config = dict(
    n_layer=13,
    d_model=192,
    n_head=6,
    n_kv_head=1,
    head_dim=32,
    d_mlp=1024,
    vocab_size=512,
    activation='swiglu',
    norm='rmsnorm',
    norm_place='pre',
    norm_eps=1e-05,
    positions='rope',
    rope_base=10000.0,
    rope_fraction=1.0,
    qk_norm=True,
    attn_scale=0.214,
    bias='none',
    tie_embeddings=False,
    parallel_block=False,
    init='trunc',
    init_std_qkv=0.0392,
    init_std_o=0.0487,
    init_std_up=0.0561,
    init_std_down=0.0561,
    optimizer='muon_hyperball',
    lr=0.00814,
    beta1=0.95,
    weight_decay=0.0,
    lr_head=0.00672,
    warmup_steps=0,
    schedule='wsd',
    decay_fraction=1.0,
    decay_shape='linear',
    final_lr_fraction=0.1,
    batch_tokens=16384,
    seq_len=1024,
    doc_mask=False,
    train_tokens=172600000,
    steps=10535,
    dataset='wikipedia_en',
)
MLP neurons of a small language model. Each row is named by its layer, matrix (gate and up: input weights; down: output weights) and neuron, and shows model dimensions 16-143. Each number is 50 + 12 x the weight over its row's rms, rounded and kept within 0 to 99. A neuron's up and down rows have the sign that makes its largest values positive.
After each neuron's rows, "fires after" lists the tokens most often just before its 100 highest values on Wikipedia text that the model never trained on.

L3.gate297:36 54 60 56 59 32 43 39 36 38 47 56 42 44 48 39 37 56 53 55 46 49 59 56 41 76 60 36 51 65 28 49 45 60 61 46 57 54 44 62 54 32 38 66 46 54 46 60 56 39 29 67 49 50 33 41 50 52 72 49 44 70 57 53 17 57 45 47 37 49 60 57 54 23 56 46 52 45 81 50 58 38 53 63 62 54 31 57 53 66 51 44 58 20 80 69 52 61 65 47 47 59 57 62 52 58 49 64 37 40 49 41 44 74 50 50 51 44 53 44 53 44 38 36 56 42 58 62
L3.up297:43 33 57 75 53 32 70 62 38 49 38 58 44 50 53 43 68 54 65 57 52 54 47 69 64 58 52 30 70 75 31 49 48 48 59 59 61 66 40 61 44 49 51 73 40 50 67 53 25 27 56 53 49 43 24 48 48 53 66 48 50 42 66 46 44 45 40 65 60 39 50 60 78 51 33 37 57 46 37 80 52 49 47 37 41 47 43 51 47 63 57 35 46 34 52 76 39 36 72 52 95 56 61 43 50 54 43 49 54 53 38 51 55 63 58 43 60 52 26 52 62 34 66 40 66 72 58 66
L3.down297:47 31 52 35 46 22 48 35 33 50 27 77 40 41 51 37 59 61 46 56 51 47 58 51 53 43 70 53 53 89 47 29 62 50 50 42 57 65 60 54 55 43 66 77 68 62 51 46 51 49 50 61 47 46 53 57 44 52 75 56 51 63 69 44 33 51 39 47 35 55 63 52 49 43 47 48 58 55 48 52 51 45 51 64 49 53 33 53 37 57 34 15 44 42 58 66 49 37 56 31 99 39 51 44 70 52 60 62 45 38 33 52 56 63 44 53 54 53 54 53 44 52 54 42 37 52 60 44
fires after: "\n"

L6.gate402:53 74 35 44 33 49 59 54 54 42 39 45 48 48 68 63 42 37 50 50 72 67 62 49 57 74 41 48 37 52 51 53 56 51 56 41 49 74 47 56 35 50 72 74 22 41 33 24 60 70 37 53 70 44 52 50 41 45 48 43 43 29 21 27 57 60 55 49 51 42 36 52 41 43 49 62 53 51 54 40 57 40 43 68 51 40 55 54 36 48 58 77 60 35 61 49 39 42 45 57 55 41 63 36 37 52 16 48 54 48 59 44 52 29 39 53 44 62 47 58 63 65 57 39 49 42 44 44
L6.up402:61 65 57 64 50 40 40 65 59 61 19 46 60 47 55 42 50 65 52 56 45 44 53 46 50 58 44 38 54 53 42 54 47 31 39 50 54 55 63 57 31 58 37 44 25 39 25 63 45 55 45 25 48 41 42 57 50 46 42 49 40 42 68 56 40 50 34 44 39 75 34 61 45 41 56 39 52 61 44 58 60 55 61 40 44 55 54 34 49 28 31 47 47 51 47 36 57 24 54 52 45 42 50 66 37 29 62 54 45 46 51 46 69 47 61 59 72 53 67 40 49 68 39 26 28 51 51 65
L6.down402:40 59 50 56 49 41 77 53 52 39 43 36 35 42 54 54 48 65 50 49 62 35 53 44 47 44 51 39 59 34 54 31 61 53 44 72 48 48 29 60 55 34 66 56 21 83 51 41 57 74 62 50 41 60 52 49 46 55 32 42 66 66 36 41 65 41 55 44 54 42 44 22 35 57 72 55 50 63 50 50 69 45 56 45 58 42 39 55 66 16 66 52 36 52 36 63 45 36 58 44 47 37 47 34 26 54 55 49 31 43 59 35 55 34 29 72 60 57 40 51 68 53 74 36 48 67 68 73
fires after: " s", "ol", " f", " th", " S", "r"

L6.gate523:43 56 47 53 65 41 55 45 61 52 40 54 41 66 60 53 51 47 50 37 55 36 28 44 62 53 61 32 67 71 57 61 33 43 43 51 49 41 48 39 41 60 57 56 48 47 43 52 56 62 51 76 62 40 68 70 36 46 61 50 38 61 58 47 36 53 29 71 60 67 29 68 58 46 64 27 24 29 46 34 66 22 59 61 48 53 42 41 59 36 29 46 57 47 67 54 46 59 45 56 71 44 66 64 53 58 65 49 58 59 52 37 23 44 52 43 55 53 36 52 16 44 42 53 53 47 68 55
L6.up523:48 35 57 39 51 36 51 47 49 42 43 45 42 56 21 53 66 50 51 42 68 55 46 56 37 60 59 40 72 40 46 47 35 81 35 44 41 48 51 32 60 39 28 67 43 55 49 60 43 36 52 64 25 47 26 52 40 61 54 65 72 65 73 41 59 57 33 56 33 80 48 43 40 52 56 48 38 32 38 55 71 49 57 42 49 37 41 61 55 64 24 51 50 66 54 68 70 61 67 66 88 53 64 61 82 34 56 39 44 52 33 62 46 49 43 48 39 60 65 67 37 40 32 56 26 52 34 46
L6.down523:59 42 58 47 48 38 70 42 48 65 37 59 32 73 66 63 36 63 63 52 61 53 39 28 62 36 51 63 58 64 74 54 45 55 39 47 68 39 62 46 38 42 55 49 52 50 50 44 42 44 56 52 57 49 50 52 41 50 54 58 37 60 53 33 37 46 60 77 67 63 43 75 40 70 74 43 50 46 52 47 26 62 34 71 54 46 50 59 23 57 48 28 42 32 52 29 57 48 54 55 67 39 65 56 45 61 65 12 53 48 33 35 63 51 54 57 52 61 63 56 38 58 35 71 61 56 62 47
fires after: " be", "\n", "c", "us"

L6.gate780:53 57 57 36 51 44 66 66 52 37 41 48 29 65 41 42 43 43 64 66 47 51 52 43 50 65 45 74 27 43 54 34 39 71 45 62 41 45 55 68 42 40 46 39 62 64 63 43 35 55 47 49 31 71 56 71 37 72 49 80 42 64 44 53 51 43 56 50 35 53 64 67 48 48 42 51 46 57 65 63 52 53 65 45 51 75 34 43 73 40 63 46 18 31 43 68 62 49 50 51 42 46 48 45 66 43 23 65 40 59 50 57 61 67 64 77 55 46 39 40 60 70 31 55 47 50 57 62
L6.up780:57 36 61 46 43 38 41 43 47 38 58 68 65 70 64 49 41 71 53 68 27 52 44 39 55 34 51 57 75 44 36 61 56 34 64 28 28 46 36 32 69 37 50 43 32 49 57 44 61 45 44 43 67 50 59 56 43 54 37 30 40 68 61 21 50 39 60 44 38 32 24 51 65 69 26 55 69 70 56 44 50 49 36 36 36 60 78 45 53 52 47 38 63 49 68 58 68 49 67 52 52 51 50 37 70 56 41 48 55 72 56 44 69 41 37 50 36 51 59 44 44 45 38 50 56 59 64 61
L6.down780:42 56 66 61 59 42 44 51 39 69 43 34 82 49 38 36 50 45 22 70 62 62 45 45 48 40 47 47 59 48 43 57 56 53 40 43 45 47 54 67 46 60 63 60 49 49 54 68 60 65 62 57 72 59 75 57 49 35 73 53 44 53 31 55 46 74 47 28 46 56 50 30 63 59 39 31 54 24 47 43 64 57 43 69 31 52 45 54 41 52 69 49 70 42 53 57 71 41 49 19 44 50 50 55 51 56 50 60 64 68 36 49 54 40 47 70 48 38 61 46 50 68 48 50 75 52 30 34
fires after: "u", " f", "r", " F", "v", "f"

L3.gate554:32 30 55 41 36 60 49 54 43 40 59 60 31 50 54 65 54 56 57 35 56 58 57 57 65 59 55 42 45 59 52 29 57 37 34 48 51 65 51 48 48 54 19 71 53 59 46 63 53 44 13 47 34 65 52 37 27 71 50 56 54 63 40 55 40 34 54 40 60 52 42 60 42 51 59 64 49 65 69 57 60 53 49 53 51 50 46 60 44 31 65 48 64 29 57 56 48 58 18 36 44 51 92 65 49 64 58 30 34 55 44 65 38 72 59 55 27 58 42 57 65 33 55 45 55 54 40 51
L3.up554:43 42 59 62 43 52 58 37 62 50 55 43 41 42 50 63 56 55 58 25 54 47 39 53 61 42 70 39 51 72 49 42 45 55 49 20 63 64 65 74 40 87 59 48 65 69 74 51 44 58 33 54 49 48 56 40 57 50 61 58 41 63 44 47 33 42 55 76 66 61 70 60 68 42 38 50 30 39 56 46 50 46 49 44 47 43 58 66 45 37 54 37 53 35 57 77 34 68 41 66 60 28 73 67 52 41 52 42 35 47 63 45 45 67 51 77 43 51 48 43 53 59 74 39 64 43 62 54
L3.down554:29 48 46 56 55 28 59 64 68 48 38 39 55 58 36 50 39 55 50 55 55 56 52 50 97 55 55 41 44 63 56 75 49 46 50 40 46 49 64 45 38 55 48 63 71 41 64 46 51 42 42 51 46 37 57 53 45 58 57 55 32 58 46 49 63 63 53 53 39 74 44 64 72 52 73 51 46 59 50 49 39 46 51 60 47 56 67 60 31 26 52 48 49 62 70 65 52 31 58 26 99 47 57 50 50 55 64 53 57 65 35 61 61 57 62 48 48 38 43 40 79 53 51 51 62 48 52 76
fires after: "\n", " al", " W", " Y"

L9.gate447:31 37 59 49 49 43 74 74 47 32 44 46 75 72 51 37 49 62 57 40 58 67 46 62 55 58 45 40 46 52 49 55 44 36 59 42 51 44 73 26 33 35 71 56 43 70 30 50 50 33 45 47 63 23 56 34 69 45 34 47 76 42 73 42 65 45 52 69 27 39 59 52 51 55 30 55 42 50 44 44 40 48 32 59 65 21 45 62 47 44 45 47 46 43 61 35 58 58 66 36 47 38 67 47 41 57 44 30 54 37 63 61 50 36 54 73 67 45 59 41 57 32 60 44 40 60 59 54
L9.up447:55 56 55 57 61 34 37 55 49 32 44 38 70 66 46 56 62 47 49 53 43 61 44 51 57 56 46 72 30 63 42 42 32 43 45 50 28 54 52 40 66 34 78 37 42 49 23 35 61 55 35 28 50 52 66 48 67 69 64 59 55 44 50 54 65 39 45 73 28 57 49 46 37 64 31 49 43 39 53 48 55 32 36 34 47 50 39 49 42 55 37 63 32 33 42 45 59 52 47 48 61 50 53 45 26 33 59 52 34 45 52 27 57 53 59 71 47 71 55 46 52 67 66 45 26 44 73 37
L9.down447:59 58 35 41 48 48 49 83 39 32 49 43 61 39 30 47 44 54 40 59 75 52 42 42 46 44 45 68 49 28 41 61 57 47 40 45 62 50 56 29 39 42 61 58 37 52 34 46 47 40 48 56 61 58 55 16 48 54 45 43 49 47 39 46 55 50 49 53 57 59 43 51 38 39 54 53 54 48 48 53 48 40 30 38 58 16 35 45 67 65 50 50 56 41 20 58 52 43 48 51 67 35 46 46 50 57 52 48 63 35 71 37 71 33 58 70 42 46 59 34 34 59 65 35 25 32 59 43
fires after: " S", " s", "er", "s", " G"

L10.gate221:51 65 64 35 49 50 62 66 61 62 45 58 66 46 56 51 36 57 43 67 72 50 72 59 81 51 59 55 52 57 34 25 53 58 36 71 55 70 58 65 51 54 68 68 52 47 43 36 58 42 36 45 57 57 55 52 35 48 61 51 50 57 48 61 44 60 51 51 42 49 43 49 42 47 35 45 41 54 40 51 72 29 60 49 49 47 66 50 47 43 58 67 48 59 36 44 50 63 21 45 47 34 42 50 41 39 47 49 45 34 46 52 51 59 64 37 44 45 51 73 32 54 48 65 62 67 45 47
L10.up221:54 39 48 50 63 32 34 63 57 55 59 51 60 61 54 32 39 68 43 61 58 66 32 50 53 31 51 52 48 45 56 34 44 52 54 58 71 66 51 52 27 48 35 50 40 46 44 53 68 73 50 35 45 47 13 50 26 45 40 53 32 61 57 48 58 38 39 44 50 34 47 24 43 44 63 53 56 60 61 40 53 40 55 72 49 65 36 47 55 50 47 49 44 40 23 60 41 52 44 52 61 57 73 48 46 50 52 72 50 40 33 51 39 59 45 48 55 49 66 84 45 25 57 69 56 33 40 43
L10.down221:42 61 47 57 44 55 66 48 54 47 46 47 51 50 49 42 49 51 58 56 54 43 55 41 48 39 65 51 32 55 60 33 61 45 47 41 54 51 74 59 53 41 66 21 61 36 53 52 46 53 28 48 55 65 60 70 57 50 69 77 38 43 64 54 60 44 51 74 37 48 66 38 51 71 71 37 52 72 39 35 68 39 69 44 42 59 31 58 61 47 64 62 39 48 56 44 62 53 38 51 38 52 50 64 42 53 83 48 41 67 42 46 49 64 59 43 63 43 46 54 67 29 34 50 47 67 71 56
fires after: "t", "ct", "at", " p", "it", " P"

L4.gate999:67 35 37 48 55 28 38 36 42 55 42 37 48 36 47 39 57 72 41 51 70 52 41 70 43 51 64 49 48 35 50 47 45 40 31 47 57 55 72 44 49 57 40 54 51 54 60 47 50 42 82 57 53 56 43 32 50 39 31 61 54 43 70 46 44 63 42 59 42 53 36 61 52 31 44 47 39 34 49 65 45 46 50 70 19 30 47 51 59 55 57 54 78 34 63 57 52 47 57 31 53 63 76 51 25 50 55 64 31 41 45 51 32 45 54 52 77 43 53 47 57 50 32 46 68 50 37 66
L4.up999:61 21 47 31 39 57 51 49 37 71 58 59 39 56 78 35 63 55 57 47 51 50 53 85 45 51 48 64 46 54 51 62 47 52 60 54 65 60 30 33 50 20 57 59 73 55 48 32 40 52 46 53 29 25 37 50 25 65 65 47 36 43 55 39 33 52 55 54 57 62 43 63 55 41 30 53 44 39 55 49 51 26 55 44 60 60 37 44 71 42 61 41 58 29 66 65 53 49 53 35 49 36 72 56 51 45 45 79 48 56 60 66 38 65 56 45 66 49 62 52 31 41 65 35 50 58 37 41
L4.down999:50 43 52 41 60 57 59 60 41 51 45 55 42 56 41 27 90 45 41 39 67 29 38 65 53 43 66 49 53 56 58 52 48 41 44 40 48 70 59 38 47 47 36 54 38 40 58 57 44 48 75 49 43 33 55 65 48 48 41 51 63 51 54 45 44 58 32 68 38 57 47 51 60 42 46 41 30 37 42 44 51 48 56 51 20 47 46 43 58 51 62 70 59 47 50 72 57 33 48 46 75 53 62 52 56 53 57 23 49 40 49 53 52 48 52 56 69 38 34 49 59 46 43 44 38 46 66 66
fires after: " al", "\n", "our", " G"

L3.gate912:54 39 54 52 52 35 65 38 34 47 35 41 34 41 53 52 46 58 62 43 57 70 53 60 60 56 42 43 34 56 35 47 57 55 42 50 56 40 48 51 43 53 59 49 45 40 34 63 39 47 46 29 35 59 33 48 49 43 44 51 46 76 60 26 46 43 37 51 46 45 43 72 69 53 71 52 41 42 69 59 46 37 40 40 44 66 36 47 52 54 63 71 61 40 61 81 56 21 49 44 73 62 78 61 47 54 45 59 60 42 52 58 45 80 52 46 17 65 34 43 48 39 24 37 61 39 67 56
L3.up912:55 51 44 50 48 57 35 46 69 56 40 64 28 33 61 55 36 55 64 42 59 70 57 69 53 46 44 35 27 55 57 38 50 52 44 47 59 45 77 57 57 39 62 44 44 44 55 51 44 35 51 38 29 53 45 36 45 49 61 60 41 39 54 75 25 40 34 37 29 54 37 63 75 56 38 29 43 50 74 50 60 33 65 29 47 56 35 26 38 64 43 39 58 48 59 53 47 32 33 48 55 50 72 58 59 43 45 44 56 58 46 40 27 77 62 41 59 66 37 35 33 62 37 30 64 54 48 52
L3.down912:49 45 33 58 59 55 64 58 57 42 15 50 50 62 51 58 49 73 24 42 61 52 64 47 58 27 57 53 53 64 51 55 81 57 42 42 64 69 42 39 33 39 27 49 42 24 48 50 60 43 67 36 31 62 60 54 55 54 68 43 30 42 68 38 55 65 55 50 56 50 56 45 67 40 40 35 24 71 43 48 56 44 68 69 46 50 39 63 45 52 46 37 42 43 51 59 33 43 46 44 67 40 59 49 37 29 55 35 48 45 51 56 51 51 51 40 45 65 51 60 59 42 78 38 45 50 43 70
fires after: "\n", ".", "at", " w", "ed"

L3.gate343:70 63 38 50 31 58 60 53 54 14 53 52 46 40 46 41 60 47 49 36 62 59 18 50 44 50 62 67 51 66 31 42 56 26 40 50 67 57 57 55 44 48 49 62 72 70 48 46 31 34 45 48 53 63 62 61 46 44 59 77 45 45 52 61 37 71 42 57 36 33 62 35 80 36 47 69 44 36 39 56 56 43 59 64 53 56 40 66 38 47 64 48 48 56 70 51 41 49 32 60 59 49 29 24 45 40 59 43 34 52 35 56 59 64 71 73 55 63 54 52 24 59 47 60 33 52 60 55
L3.up343:46 53 48 51 31 44 78 62 40 39 49 39 47 51 32 34 47 54 59 72 46 50 25 41 75 60 54 50 47 43 54 35 50 48 43 35 57 44 43 33 51 46 42 60 68 42 59 54 50 62 32 41 43 40 39 49 48 44 52 42 38 68 41 63 67 47 16 59 49 50 53 50 61 46 60 53 69 40 50 49 48 36 59 26 37 35 71 69 59 50 73 70 57 72 57 41 50 41 52 55 45 55 56 69 75 60 50 57 41 58 33 39 46 53 48 70 38 52 46 44 32 42 47 70 52 76 49 44
L3.down343:44 48 45 38 46 50 47 75 57 45 27 44 24 57 42 39 84 32 55 46 32 41 61 37 36 48 41 24 62 55 58 37 67 34 49 68 50 59 63 23 43 47 35 70 35 49 50 42 59 32 54 46 35 52 61 46 55 57 37 48 50 54 56 53 52 30 61 61 40 49 54 44 41 53 61 58 75 61 42 37 30 61 52 61 52 56 36 52 48 44 66 57 64 63 54 54 49 68 46 51 46 41 50 37 37 63 49 41 61 69 24 72 86 58 52 63 58 48 41 51 45 64 70 38 37 38 73 64
fires after: "or", "er", "ed", "id", "H", "f"

L10.gate678:50 70 40 40 60 42 49 51 47 47 53 52 38 60 45 45 60 51 63 56 33 52 60 31 33 66 62 44 55 64 50 53 45 50 57 59 41 66 52 69 61 54 54 39 50 58 42 55 65 43 34 47 19 43 39 54 38 55 43 37 49 31 50 53 52 60 40 55 18 67 35 55 46 39 52 32 45 56 61 56 57 49 55 56 37 40 54 46 55 36 33 65 56 33 57 71 40 58 58 56 56 38 57 33 52 20 51 66 72 36 37 06 46 67 55 52 56 66 33 47 46 54 43 28 35 50 44 68
L10.up678:59 56 68 53 46 38 24 70 59 42 62 62 47 59 31 50 74 52 40 69 56 44 61 38 48 56 49 60 55 56 57 38 51 38 47 57 39 62 53 47 59 63 71 54 61 53 48 35 68 60 63 30 60 43 64 52 40 49 47 38 49 59 48 29 45 49 52 51 53 27 42 55 73 37 49 44 42 51 45 23 38 53 64 28 29 37 41 45 77 55 51 54 58 51 58 68 44 58 48 62 60 51 50 37 52 49 71 44 52 30 42 41 68 58 29 54 46 46 58 47 59 62 74 55 37 45 38 60
L10.down678:51 57 23 66 54 49 41 49 41 52 55 39 31 50 63 63 53 68 46 67 54 54 56 35 66 71 43 50 40 58 33 56 59 44 57 36 40 40 59 35 23 38 63 44 57 46 44 47 57 43 58 35 53 43 54 50 53 44 45 57 67 66 52 36 58 69 46 38 48 54 56 49 75 48 33 54 42 26 26 22 81 42 43 50 35 35 26 38 60 58 67 47 48 72 42 48 55 34 46 41 64 49 43 17 46 56 63 31 42 43 50 35 58 47 36 45 49 48 61 56 59 69 73 37 38 67 50 44
fires after: " F", " f", "f", "ort", "ct", " p"

L5.gate717:18 84 41 32 46 50 46 55 63 37 38 61 42 40 51 51 58 48 43 43 62 36 61 46 60 60 70 54 53 43 44 53 34 59 39 66 47 42 61 41 37 44 54 57 31 63 35 64 63 44 50 47 53 51 37 46 54 50 48 58 43 27 31 55 57 57 42 67 44 29 56 34 59 48 74 51 37 35 52 67 42 52 37 56 46 46 59 38 48 64 63 48 23 48 19 43 56 49 50 45 47 46 59 42 76 53 44 49 68 29 54 56 53 41 43 86 43 75 53 49 69 54 21 61 48 46 57 66
L5.up717:55 47 53 39 44 54 49 51 66 37 42 49 39 59 69 62 67 44 67 45 42 35 23 56 58 46 52 57 35 63 46 52 65 44 42 54 50 66 53 59 37 53 47 41 44 54 45 64 43 58 57 55 58 55 65 71 70 83 51 45 52 50 48 52 72 58 40 48 65 74 60 79 43 43 44 25 62 45 41 52 54 60 63 39 35 52 49 21 40 73 50 44 60 47 34 56 46 36 76 59 76 64 42 67 52 49 55 64 69 27 67 33 58 44 30 53 39 49 51 36 54 40 50 35 54 60 52 51
L5.down717:33 62 46 29 44 51 53 56 60 39 49 64 55 68 52 61 59 44 66 51 45 44 40 51 54 49 34 46 39 40 79 53 62 61 47 54 45 41 56 52 33 34 50 63 48 54 65 58 25 64 47 38 50 53 49 66 39 66 61 37 37 48 39 34 64 46 29 45 50 45 33 48 40 76 49 27 69 55 52 42 36 58 49 58 46 58 36 33 32 62 48 63 62 31 37 67 54 48 68 44 67 47 50 58 45 39 56 48 63 56 57 38 50 66 39 58 43 55 33 26 69 50 70 51 53 59 67 58
fires after: "em", "et", " S", "s", " s", "m"

L3.gate373:30 44 47 33 38 40 65 44 52 25 60 42 46 64 42 63 33 39 28 42 38 44 60 62 50 38 39 37 43 50 48 47 61 45 41 73 39 56 44 45 74 32 49 52 39 48 26 49 38 45 19 53 62 48 47 52 52 20 53 66 33 51 52 51 49 66 67 37 51 44 48 42 51 36 52 57 44 41 50 71 66 36 56 67 29 35 52 33 15 45 40 43 51 57 56 64 40 38 32 36 65 61 43 50 46 51 54 66 71 44 48 61 70 31 56 56 44 62 64 57 45 45 50 48 68 29 27 43
L3.up373:55 38 34 28 43 51 53 62 35 47 59 51 49 72 43 54 65 65 51 43 54 58 56 60 75 56 23 35 61 49 43 63 53 49 59 65 46 30 37 35 44 46 75 56 29 50 48 46 45 44 31 45 57 61 47 38 48 38 45 49 43 65 29 55 56 45 47 46 54 49 55 50 80 36 52 37 56 80 49 55 60 59 51 37 46 69 42 31 65 57 58 67 55 24 36 49 46 51 36 40 40 59 53 53 64 41 53 44 43 60 30 68 72 39 50 56 39 38 47 26 41 56 61 32 66 53 63 40
L3.down373:37 41 54 36 33 32 43 55 64 64 48 48 37 89 52 51 51 49 40 69 47 42 50 45 34 39 54 35 53 57 62 37 65 38 62 50 46 49 75 65 54 41 61 54 49 45 54 48 50 42 52 61 09 59 70 71 47 43 56 51 69 48 61 38 43 25 67 31 30 49 44 41 24 40 45 68 62 55 44 45 47 48 54 43 59 13 66 60 44 35 65 57 34 42 66 34 50 48 52 37 33 58 48 47 41 49 54 56 64 40 69 59 71 36 40 35 69 61 54 61 51 46 56 45 50 38 46 56
fires after: "l", "h", "x", "on", "er", "or"

L9.gate433:48 59 57 62 70 17 47 54 71 46 33 38 37 45 51 59 61 45 39 49 78 43 43 59 30 62 52 45 62 48 47 64 48 50 66 64 36 82 63 43 47 63 59 58 52 61 68 53 41 48 52 61 50 34 25 44 48 30 53 54 60 48 45 51 52 76 42 79 68 60 50 72 58 51 58 43 48 55 70 52 61 36 53 44 53 69 37 37 74 67 68 51 59 67 57 45 43 68 58 43 73 70 58 59 40 50 32 48 38 44 36 41 52 56 41 61 39 40 38 53 34 43 48 45 47 51 51 47
L9.up433:68 44 57 52 56 24 44 59 39 34 29 43 42 61 40 65 57 51 51 48 81 38 55 83 60 71 39 33 45 65 31 37 66 29 74 56 33 62 25 51 62 52 56 55 54 66 51 49 67 44 64 53 55 29 48 29 46 56 60 64 56 47 57 57 45 53 62 75 51 43 44 69 50 41 33 35 45 69 48 58 61 48 51 59 60 61 39 50 50 51 35 44 52 71 53 56 61 64 56 55 67 54 51 69 58 53 72 51 52 40 52 39 47 45 44 59 43 48 32 42 58 40 38 49 47 39 52 47
L9.down433:44 52 49 62 54 31 60 66 53 37 52 52 32 82 58 43 49 46 38 57 50 52 43 56 68 53 55 51 47 63 51 75 68 45 54 65 48 77 47 45 57 71 64 60 55 48 64 23 34 37 38 45 44 49 51 41 53 53 68 53 62 51 59 53 65 56 56 46 28 43 48 59 43 18 51 28 60 60 51 46 51 60 50 34 66 53 26 52 62 43 53 45 37 69 63 56 48 38 54 67 84 47 50 56 58 63 58 50 50 31 48 64 50 52 41 69 42 56 53 56 61 26 60 53 70 61 48 28
fires after: ",", "\n", " b", "3", "0", "4"

L3.gate887:48 78 60 31 70 49 38 59 55 25 45 22 46 61 59 58 51 60 24 62 69 55 54 49 54 62 51 40 59 61 39 61 53 25 65 44 52 43 42 54 71 53 60 53 40 54 53 33 53 57 55 45 52 61 39 56 56 39 62 56 53 44 52 67 50 41 53 32 49 56 52 31 65 42 41 56 63 76 57 53 46 78 52 46 54 39 53 40 48 48 36 46 63 46 66 42 60 64 32 41 53 37 67 26 65 56 46 49 46 26 64 49 36 63 63 63 27 30 47 58 55 33 43 41 67 40 52 64
L3.up887:46 46 52 19 52 32 56 57 47 43 15 41 45 52 41 48 65 48 54 37 62 42 53 67 42 52 44 40 54 53 45 46 65 58 45 56 60 73 73 66 45 59 65 47 49 30 45 55 45 58 68 61 35 34 40 35 52 24 46 49 50 61 29 70 53 51 48 51 48 43 45 47 50 53 44 43 55 41 61 52 33 58 58 69 49 12 43 58 59 33 35 54 42 27 53 72 46 27 49 35 56 40 41 57 46 46 45 74 53 37 40 56 66 56 34 50 80 48 63 60 53 43 47 44 67 48 66 61
L3.down887:45 46 45 42 41 72 56 49 29 53 50 45 62 39 60 62 49 48 30 59 49 30 61 76 68 52 52 59 57 65 47 42 66 33 32 50 52 57 36 39 42 43 46 39 53 34 42 41 85 42 54 51 41 56 46 31 58 48 57 41 23 55 35 59 45 64 48 27 41 23 45 36 66 66 62 41 48 44 37 50 44 42 40 54 55 61 37 62 46 34 45 43 39 41 79 38 53 47 50 57 69 36 38 60 42 28 38 40 35 65 52 34 48 64 28 53 37 54 66 27 62 49 57 34 54 49 60 65
fires after: "ing", " P", "id", " p", "ort"

L3.gate377:61 60 56 55 51 60 48 39 94 35 58 23 37 64 30 46 54 73 48 58 48 52 29 09 49 45 60 37 38 76 39 47 45 54 37 44 62 57 33 26 57 55 35 41 55 63 55 39 56 53 37 56 41 54 35 45 37 60 50 42 65 48 49 67 47 68 44 67 43 40 45 60 46 30 41 35 81 51 57 40 53 75 37 48 26 36 68 53 60 53 51 48 36 46 50 43 31 73 60 37 46 60 65 48 58 68 38 64 39 39 26 44 35 58 60 48 40 50 58 56 46 59 38 49 45 38 44 34
L3.up377:50 59 67 63 57 45 37 61 70 53 49 54 27 60 65 47 57 62 37 67 57 50 48 43 76 56 48 48 52 64 45 32 25 59 68 49 56 61 39 38 37 27 68 43 23 50 41 54 72 73 41 49 31 45 41 46 45 40 60 59 51 51 64 43 62 60 48 62 46 47 62 43 47 48 50 34 61 60 46 55 67 41 31 51 42 52 87 42 55 67 47 40 44 45 57 63 51 28 47 52 49 87 55 29 40 37 40 72 50 56 35 41 38 40 44 37 42 34 39 53 59 69 74 55 52 57 42 42
L3.down377:64 36 59 45 59 34 45 56 31 44 61 60 54 66 89 37 42 52 42 51 50 36 62 53 58 75 50 30 57 52 40 52 31 13 43 35 26 41 61 72 47 48 57 73 42 41 37 44 46 69 58 53 39 37 72 50 65 44 56 39 64 45 55 47 49 59 48 41 22 61 54 37 51 60 38 51 27 56 35 46 52 33 42 53 55 64 53 38 59 47 52 42 40 52 46 53 60 38 44 62 67 66 50 44 58 38 68 62 46 61 43 47 41 32 47 70 41 51 62 69 36 58 42 49 48 59 60 41
fires after: "f", "if", "ig", " f", " F", "our"

L3.gate898:52 50 57 38 55 49 74 37 44 49 44 29 79 31 39 70 50 66 42 69 77 52 53 62 68 60 55 46 50 38 39 56 72 53 44 67 35 46 51 78 65 41 29 51 48 52 53 29 82 52 48 55 41 27 48 52 67 42 41 62 32 65 63 42 48 38 69 59 34 48 64 35 63 47 34 30 37 53 49 49 39 49 48 31 32 29 59 48 53 38 36 35 57 47 54 44 34 66 52 47 29 41 59 49 49 63 42 61 61 37 52 28 42 63 41 31 45 49 55 70 27 50 28 57 44 36 52 45
L3.up898:43 38 39 47 70 60 49 52 46 31 66 46 49 28 37 33 44 76 53 49 61 63 38 48 53 51 60 60 50 40 61 62 50 45 72 55 42 45 40 65 33 55 43 32 50 32 44 29 38 37 65 52 48 40 36 52 49 31 58 63 72 40 61 71 55 65 65 47 46 30 54 25 59 32 51 46 56 72 58 39 67 60 52 47 59 56 52 59 52 43 59 54 75 46 36 46 63 48 64 60 62 45 50 22 45 44 39 48 53 45 35 43 77 52 47 70 64 43 58 74 39 41 49 62 59 39 39 64
L3.down898:57 55 33 63 61 54 22 53 53 64 70 42 34 60 69 54 67 53 48 46 41 29 56 47 46 63 60 51 63 44 43 39 71 55 43 27 44 34 38 47 47 42 46 53 76 36 37 49 50 34 53 53 44 54 55 63 24 37 56 42 40 48 54 51 62 43 45 46 67 34 32 46 48 36 45 37 52 42 29 33 48 40 61 38 50 52 51 52 31 44 38 76 42 34 60 92 47 42 49 67 85 53 52 43 28 48 49 47 35 56 61 50 56 67 57 57 47 34 37 35 74 61 62 57 65 46 66 64
fires after: " p", "he", " P", "o", " he"